Weights of a small transformer language model.
Architecture: LayerNorm before each block, learned positions, biases, tied embeddings, capped logits.
MLP neurons of a small language model. Each row is named by its layer, matrix (up: input weights) and neuron, and shows model dimensions 48-175. Each number is 200 + 30 x the weight over its row's rms, rounded and kept within 0 to 999.
After each neuron's rows, "fires after" lists the tokens most often just before its 100 highest values on Wikipedia text that the model never trained on. A number after a token or word is its count.

L3.up733,224,189,179,241,253,220,232,198,190,147,243,207,252,178,230,201,246,189,190,206,101,204,248,157,230,223,229,216,200,196,183,238,194,187,197,189,204,172,190,193,217,198,209,179,201,238,159,194,258,160,185,209,222,179,216,172,204,244,204,228,182,239,184,221,194,214,188,261,173,208,232,266,159,208,195,207,207,205,196,238,206,210,165,227,230,184,224,266,242,181,232,203,184,151,217,165,166,173,207,196,219,200,260,191,201,163,209,141,197,226,227,258,199,188,226,196,206,146,122,223,238,181,200,161,199,219,225,183
fires after: "s" 21, "," 11, "ist" 11, " M" 8, " as" 7, "op" 6

L6.up387,222,249,182,259,198,227,182,197,229,215,241,178,259,198,206,196,223,188,270,210,206,201,220,219,189,218,214,163,234,188,196,193,220,221,153,234,222,205,177,157,205,207,217,236,156,191,186,210,142,207,250,235,172,144,222,213,177,206,196,217,183,153,223,186,182,194,208,222,210,181,222,254,207,192,201,190,207,231,187,223,183,202,180,201,206,218,252,211,186,211,252,185,191,236,251,209,191,204,144,212,179,252,242,177,223,213,184,175,181,185,174,200,177,210,192,231,182,207,188,224,201,249,219,144,233,182,241,213
fires after: "d" 44, " to" 15, " of" 8, "f" 7, " in" 7

L3.up176,204,216,157,210,224,142,200,225,224,175,202,194,216,179,238,222,248,178,217,167,202,184,190,169,133,240,161,196,153,238,225,262,236,198,155,228,222,191,217,183,129,205,214,225,176,149,157,230,197,221,188,226,221,224,231,229,228,199,163,195,167,220,159,213,202,206,206,193,235,141,193,214,202,188,229,137,196,201,189,262,110,142,170,225,232,216,197,186,186,213,218,239,206,147,212,140,254,242,222,197,194,223,268,199,188,155,188,192,185,232,220,235,210,192,186,146,199,231,200,143,240,212,142,177,170,218,225,193
fires after: "u" 23, "ta" 7, "ri" 6, "ni" 5, "o" 5, "hi" 4

L7.up570,220,215,213,236,198,175,248,246,215,248,179,182,142,195,157,207,228,190,222,225,229,201,238,214,213,222,183,220,186,190,167,177,216,188,185,202,218,105,170,158,228,222,209,168,136,196,185,158,199,158,212,202,167,224,206,194,207,169,135,211,221,207,201,189,163,249,207,175,229,218,165,183,146,227,175,191,181,217,268,211,205,180,184,156,198,211,202,256,216,164,225,207,186,229,178,211,233,236,189,196,207,181,243,185,233,233,174,266,261,236,131,216,178,158,248,236,193,191,252,176,239,209,238,157,190,195,238,232
fires after: " to" 19, " in" 19, " on" 9, " at" 6, "e" 5

L6.up728,228,179,152,207,199,206,211,165,192,244,202,179,149,154,190,257,178,128,232,196,212,171,279,165,207,237,226,213,218,235,216,220,179,162,244,274,195,241,184,232,242,222,228,184,158,199,201,134,217,206,244,156,245,180,182,192,186,195,169,144,213,214,161,194,168,172,221,185,178,214,193,177,225,186,208,180,164,204,188,155,190,188,256,174,161,158,248,236,144,219,216,189,201,244,177,183,245,221,211,208,214,171,242,141,205,209,211,170,250,180,181,229,237,231,153,208,246,171,200,209,167,186,207,139,237,205,180,251
fires after: "li" 15, "vi" 14, "po" 8, "tro" 8, " Pla" 6, "lo" 6

L7.up393,176,245,134,254,152,173,268,192,253,194,171,166,168,243,179,183,178,182,186,272,163,159,228,222,225,190,210,178,259,170,196,177,248,155,177,267,214,153,202,205,228,182,233,208,173,177,161,176,174,196,171,221,148,186,225,243,213,221,199,148,158,149,164,265,179,214,184,237,158,237,209,247,201,209,198,240,196,217,166,195,206,194,182,212,178,181,226,223,218,270,167,172,207,208,215,187,202,234,196,140,198,237,224,201,216,236,205,263,216,214,134,182,190,178,162,257,219,189,201,217,206,186,214,149,189,173,236,201
fires after: " on" 17, " of" 14, " with" 9, " to" 6, "ing" 4, " for" 4

L5.up674,205,187,256,210,204,266,152,221,207,157,178,194,199,147,194,175,248,264,208,178,173,222,219,188,203,200,190,221,179,207,153,231,235,266,195,227,183,190,157,226,238,217,230,193,242,153,188,192,209,216,207,189,173,210,181,207,221,183,241,200,156,200,190,166,205,210,204,203,223,226,246,207,222,230,167,231,204,211,149,208,199,201,192,159,209,217,224,232,198,241,208,230,197,227,188,152,234,172,168,243,172,204,276,203,198,195,168,191,207,190,233,238,145,198,190,172,228,189,196,154,189,210,221,202,198,228,188,213
fires after: " in" 17, " 19" 16, " January" 9, " ex" 7, " February" 6, " June" 6

L4.up340,206,186,184,259,205,213,171,184,182,155,199,192,150,210,152,211,224,188,215,184,196,167,190,167,210,228,134,226,209,241,151,234,239,230,191,206,205,198,208,220,200,225,236,195,212,159,219,178,260,170,244,183,212,190,197,193,195,212,175,157,238,177,150,230,204,216,183,223,235,168,160,208,228,200,172,226,212,187,206,220,153,193,208,192,210,230,173,213,207,242,219,219,228,195,240,168,234,228,161,179,156,198,175,189,210,246,169,168,201,156,252,138,220,242,187,217,223,194,228,226,261,177,203,156,212,237,205,183
fires after: "s" 67, "os" 6, "me" 4, "g" 4

L3.up769,220,193,149,169,232,158,204,166,206,254,194,218,186,202,168,224,228,154,190,230,195,154,187,201,218,206,159,214,206,227,206,232,190,207,278,227,219,181,212,183,199,203,226,251,196,166,224,219,237,156,201,197,234,194,220,222,229,205,137,185,216,182,147,193,195,186,235,202,208,134,193,227,237,174,246,192,143,198,156,210,162,202,194,162,175,213,193,212,193,198,258,224,206,206,155,171,277,240,242,231,195,221,230,197,194,195,152,211,224,275,190,202,219,199,221,236,237,202,168,172,212,207,215,157,197,123,204,195
fires after: "li" 18, "ri" 15, " Li" 11, "udi" 7, "vi" 7, "u" 6

L3.up480,163,193,171,209,178,239,176,193,237,254,170,170,195,185,146,211,211,188,174,256,170,178,176,243,166,208,216,126,175,190,174,187,201,177,196,186,151,155,193,191,193,201,200,209,163,221,284,134,202,243,224,207,227,174,188,181,214,198,204,234,189,191,209,220,178,231,153,185,261,222,185,155,192,177,147,225,204,175,214,193,210,235,218,197,208,196,233,198,207,202,224,225,182,195,198,205,210,229,173,171,205,187,200,253,220,203,191,208,230,197,242,219,174,200,239,243,216,170,223,254,174,161,177,174,236,175,176,267
fires after: " w" 16, " fa" 12, " se" 12, " do" 6, " lo" 6, " su" 5

L5.up526,243,199,203,202,202,170,190,168,134,150,228,205,176,171,185,214,229,143,232,182,250,191,159,155,219,219,151,252,168,251,170,220,203,192,193,244,200,171,240,254,226,242,220,164,205,187,202,202,196,205,247,183,198,170,224,185,200,204,178,169,205,196,163,199,133,160,226,236,194,197,197,193,224,197,232,157,150,213,168,284,230,159,205,199,193,238,172,216,188,249,205,222,262,154,146,201,223,212,187,211,164,227,172,149,214,202,102,183,197,215,243,202,240,169,201,228,233,139,216,212,269,148,231,213,186,226,206,183
fires after: "s" 43, "oc" 8, "om" 8, "is" 6, "os" 5

L6.up799,181,158,181,141,199,115,145,137,180,255,252,208,214,173,176,230,173,264,251,203,230,144,161,238,242,183,193,190,192,252,177,249,213,216,188,187,184,239,200,186,181,206,228,198,197,169,213,148,216,220,221,253,226,182,180,175,244,170,179,235,177,176,276,191,164,224,167,176,258,185,227,215,212,160,195,199,221,270,167,213,222,206,167,153,151,242,183,191,208,187,180,200,222,219,180,190,255,205,172,197,206,220,184,228,208,184,159,234,272,177,251,213,179,233,171,157,220,190,232,187,214,198,203,186,214,165,178,192
fires after: "c" 18, "z" 17, "2" 9, "st" 7, "g" 7

L4.up459,171,173,160,226,244,192,174,201,223,180,232,213,208,187,215,197,225,258,219,254,220,215,230,234,175,184,184,251,173,195,153,142,175,170,208,187,202,238,176,205,176,182,189,220,168,216,170,157,244,208,215,176,234,197,229,159,222,259,146,211,190,241,211,232,222,226,163,240,238,181,197,252,164,176,247,203,204,180,262,200,192,224,265,222,197,206,146,205,216,186,184,211,182,199,233,170,189,211,206,164,229,200,206,233,221,190,208,218,182,224,206,255,130,167,189,240,201,176,222,220,218,238,236,157,197,172,175,155
fires after: "s" 43, " is" 8, " as" 7, "o" 7, "y" 6, "us" 6

L5.up886,261,165,198,244,191,251,175,140,196,172,175,181,208,195,203,170,241,238,197,221,222,223,252,195,174,205,149,221,182,199,183,173,181,167,231,147,193,214,177,261,261,159,213,233,213,171,163,235,259,178,261,181,229,204,160,213,180,183,204,164,197,234,173,220,188,217,166,229,213,183,167,180,172,160,187,195,234,256,203,240,186,208,221,182,276,189,200,210,198,188,220,232,212,211,206,188,192,163,212,211,230,157,234,192,229,183,220,150,184,177,189,287,236,186,204,228,186,203,151,196,190,274,195,138,210,203,205,216
fires after: "s" 25, " as" 12, "'" 10, " consider" 5, "as" 5, "n" 4

L5.up667,232,213,175,245,180,244,210,222,226,225,210,231,242,160,191,167,193,181,201,180,150,205,236,204,179,211,170,239,205,218,228,151,209,165,211,199,248,179,196,189,161,237,238,160,116,231,149,174,192,243,185,196,186,212,237,218,188,211,209,176,234,234,179,245,184,208,199,242,185,140,162,205,161,221,217,250,177,220,243,246,132,248,143,200,269,176,226,247,237,198,217,208,200,173,200,184,208,140,195,202,213,222,208,188,247,180,200,224,153,193,227,138,201,156,289,266,197,166,221,227,164,203,200,162,179,210,170,221
fires after: " Ma" 16, "'" 14, " K" 8, " Bu" 5, "ak" 4, " wh" 4

L5.up208,178,146,146,197,157,248,169,191,241,170,225,177,256,168,186,200,213,194,231,241,234,176,190,117,234,201,195,156,233,214,179,174,209,190,161,255,206,148,219,261,212,208,224,216,179,210,228,184,201,196,147,149,180,179,212,197,215,209,166,261,212,203,188,228,230,214,240,178,147,217,182,194,189,179,202,206,207,248,197,238,190,223,258,206,200,232,187,188,134,284,187,185,222,130,235,195,226,235,214,184,189,206,191,180,190,182,188,180,214,170,232,176,195,199,146,168,190,203,173,220,235,151,190,154,222,200,224,220
fires after: "s" 32, "c" 11, "or" 7, " " 4

L5.up720,195,184,159,207,217,180,159,203,233,233,238,210,230,221,151,158,238,227,176,171,208,163,156,144,280,201,139,209,236,176,167,222,187,244,173,204,219,207,184,266,178,187,214,204,163,157,232,208,178,266,204,207,237,200,195,259,256,213,174,168,206,188,251,198,238,243,221,203,152,170,198,229,203,204,256,204,208,222,197,237,171,181,218,201,199,202,221,174,203,195,218,211,203,184,193,181,179,223,209,184,151,207,219,196,175,209,188,209,229,200,231,214,127,160,218,163,221,226,265,186,234,226,214,139,223,188,265,194
fires after: " f" 46, "s" 8, "c" 6, " mi" 6, "qua" 5, " so" 5

L3.up832,241,260,221,147,231,207,182,234,220,259,197,161,229,137,152,198,239,189,210,185,125,216,144,157,187,208,199,225,202,201,174,145,175,162,158,212,155,221,219,211,216,215,191,121,154,190,192,164,240,199,233,216,244,170,235,201,251,196,172,202,229,184,252,233,187,153,177,157,205,198,177,199,166,229,276,212,200,239,201,130,143,187,189,234,190,188,199,231,183,198,241,207,230,181,173,176,166,202,184,201,220,204,211,213,226,211,136,243,171,240,225,177,180,137,259,223,213,163,212,204,213,181,214,204,204,230,193,195
fires after: " b" 25, " ma" 16, " w" 14, "om" 5, "ak" 4, " Bu" 4

L5.up423,217,263,207,217,185,214,217,241,163,138,178,237,200,210,189,188,275,254,218,181,210,195,285,152,244,227,184,228,171,197,170,161,197,203,184,220,238,222,176,272,275,184,213,197,211,141,210,186,217,190,209,154,163,180,189,206,211,205,167,176,196,248,189,203,148,251,190,254,231,236,212,216,208,199,148,159,235,191,151,207,183,194,242,170,220,171,222,230,131,218,191,211,223,266,216,196,259,213,186,268,167,161,232,188,195,209,214,212,190,216,180,234,192,188,189,160,231,160,188,174,224,177,219,197,215,210,233,179
fires after: " in" 17, "s" 14, " ex" 14, "st" 12, "p" 9, "ne" 7

L4.up348,187,213,228,229,200,193,151,148,163,126,215,191,208,161,135,209,184,196,282,240,201,203,144,142,241,215,213,175,208,177,146,212,239,195,228,202,193,196,228,247,204,181,247,168,208,187,214,205,226,181,223,168,233,231,184,222,188,171,163,211,198,229,218,214,207,176,183,177,212,237,188,251,228,207,209,214,215,216,220,215,205,206,169,174,127,173,195,164,180,182,181,168,234,193,171,208,227,208,206,194,217,194,140,196,187,203,163,194,266,192,240,226,215,242,135,192,205,198,249,186,229,162,210,222,223,201,191,185
fires after: "s" 21, "st" 13, "c" 12, "n" 7

L5.up539,200,189,228,225,229,150,163,224,141,223,225,211,211,163,174,222,210,213,156,183,210,155,164,199,166,194,222,186,218,188,158,190,214,202,218,165,182,182,178,199,190,160,200,187,189,184,194,170,180,220,292,222,238,255,230,226,260,177,213,238,184,196,220,162,203,195,177,219,195,192,204,214,155,201,211,189,182,262,172,180,199,196,172,208,192,236,173,180,181,284,215,215,223,201,236,206,290,195,249,149,237,215,186,220,180,179,161,188,218,168,255,240,184,162,129,193,172,179,215,189,212,213,184,184,174,187,206,201
fires after: " C" 15, "qua" 14, "z" 14, " Z" 5, "c" 5, " c" 4

L6.up329,164,211,177,185,203,162,247,202,256,254,180,198,166,217,195,190,181,140,203,220,218,166,190,213,215,208,191,162,272,200,205,104,185,201,242,191,190,179,202,210,213,169,231,232,179,183,192,189,207,164,186,180,192,270,203,235,186,205,204,179,145,213,191,215,226,197,167,221,193,182,192,231,210,185,180,201,171,184,206,205,169,217,162,150,185,226,171,213,156,220,250,218,233,201,234,199,215,244,191,165,212,205,220,185,183,192,208,172,251,158,194,201,149,250,192,218,185,213,191,143,180,202,230,174,185,179,165,251
fires after: " Li" 17, " Ja" 14, "li" 11, " Gu" 8, " Lu" 6, "i" 6